{"n_layer": 11, "d_model": 384, "n_head": 12, "n_kv_head": 12, "head_dim": 32, "d_mlp": 1536, "vocab_size": 8192, "activation": "gelu", "norm": "layernorm", "norm_place": "pre", "norm_eps": 1e-05, "positions": "rope", "rope_base": 10000.0, "rope_fraction": 0.25, "qk_norm": false, "attn_scale": 0.177, "bias": "all", "tie_embeddings": false, "parallel_block": true, "init": "normal", "init_std_qkv": 0.0371, "init_std_o": 0.0, "init_std_up": 0.0371, "init_std_down": 0.0, "optimizer": "muon_variant", "lr": 0.015, "lr_mult_qkv": 0.4, "lr_mult_o": 1.21, "beta1": 0.95, "lr_head": 0.0417, "grad_clip": 1.0, "warmup_steps": 200, "schedule": "wsd", "decay_fraction": 1.0, "decay_shape": "square", "final_lr_fraction": 0.0, "batch_tokens": 131072, "seq_len": 1024, "doc_mask": true, "train_tokens": 902600000, "steps": 6887, "dataset": "wikipedia_en"}
MLP neurons of a small language model. Each row is named by its layer, matrix (up: input weights) and neuron, and shows model dimensions 176-271. Each number is 128 + 32 x the weight over its row's rms, rounded and kept within 0 to 255. Numbers have three digits each.
After each neuron's rows, "fires in" lists the words (lower case) most often at its 100 highest values on Wikipedia text that the model never trained on. A number after a token or word is its count.

L8.up434:153167152143082162129163175038129165141146154128144049089102102118151160166115151148070139104146143168139170131135170075135079139070109111101084102150135096148146120110094124128100129116132113128113194103124124108123092139132171086155074098125158134129126056148159176151170070133155117118
fires in: "has" 15, "to" 12, "last" 9, "one" 9, "first" 9, "than" 4

L4.up308:150108150149195101100127120153139127148160113125130131095177114133150106147171128094150107111130121133203124089155066134088128104160179201137200153127113077098129089093145154176109149110111096068116088089129141160142173137146168127135095085125097160139115058144125098157111043125139167117
fires in: "it" 35, "through" 7, "top" 4, "position" 4, "upper" 4

L4.up75:131054136102123163130104158124148108147165107151129084115111126145169158142132106132206120174102130143183128091164173079061082134113113124109113152061134135124115179171130098069083125065134188106123158075144124129127152089102078145084125110094116165108159151150162094100151155093143161063
fires in: "the" 36, "season" 5, "sox" 5, "w" 4

L4.up829:137168108111137159096113137149115184121102125101141084176083129127129160124095117102132167155152109152062158125114121167156172116114111106087119108091116098154096104180174130122146106119101106106066070039088150147152115119101074096142144152112136149125080127166082125127144111127140162079
fires in: "after" 22, "during" 20, "he" 20, "despite" 11, "she" 8, "following" 5

L4.up250:129074074086148210216123108165147163116109104180165152148110113189132099138080103163084184123079102108115102160090159135169108069104154150105121091142173134102073162157135125158160119106209119110117140162138130086037148226148142089087118175142168152164162139106074135126143088142114114167
fires in: "i" 29, "be" 11, "named" 5, "irving" 4, "ii" 4

L6.up335:075102190125035183148177184061139108124174108139134133140086140114110099190079088170152155161105112144131144168120114145137097126115110165092105157140134081112155123148136113110075127118186147140126063063085098127133099084169146129108135099165141113129156130142151139146131103103135150050
fires in: "s" 15, "out" 14, "all" 11, "one" 11, "uefa" 5, "g" 5

L4.up102:105128168164107120112064143215174117130143131152149136132136128131072129176133126101093119127148109118148170140146103136070091106195100122085120048083128122101138136118190088127136088145103132121084116122113168094170166119093146182154148157109101098044161147218133104174098096191039141154
fires in: "team" 26, "world" 8, "club" 7, "family" 5, "party" 5, "game" 4

L5.up1181:079129055123080102167120151145129176115174160111112134128149123124128121090111079151097136068161168137199122162121068070081165089118160138177126156120120115112109083144093126071143128083088098175187173102077159106140122152127137161106121183142100125186151095070125155194132144139103084116
fires in: "to" 53, "colin" 8, "colchester" 5

L5.up631:200125128124141087081150123098179122141093141097074116093174046166185095145140155089159109092164136155135139181134160123083129079079184105111184179138167076126097095116178102131081119115120147112105128143182141125136110146170108116116156104163160153187142147100070154109117069118133155102
fires in: "over" 37, "for" 9, "terror" 4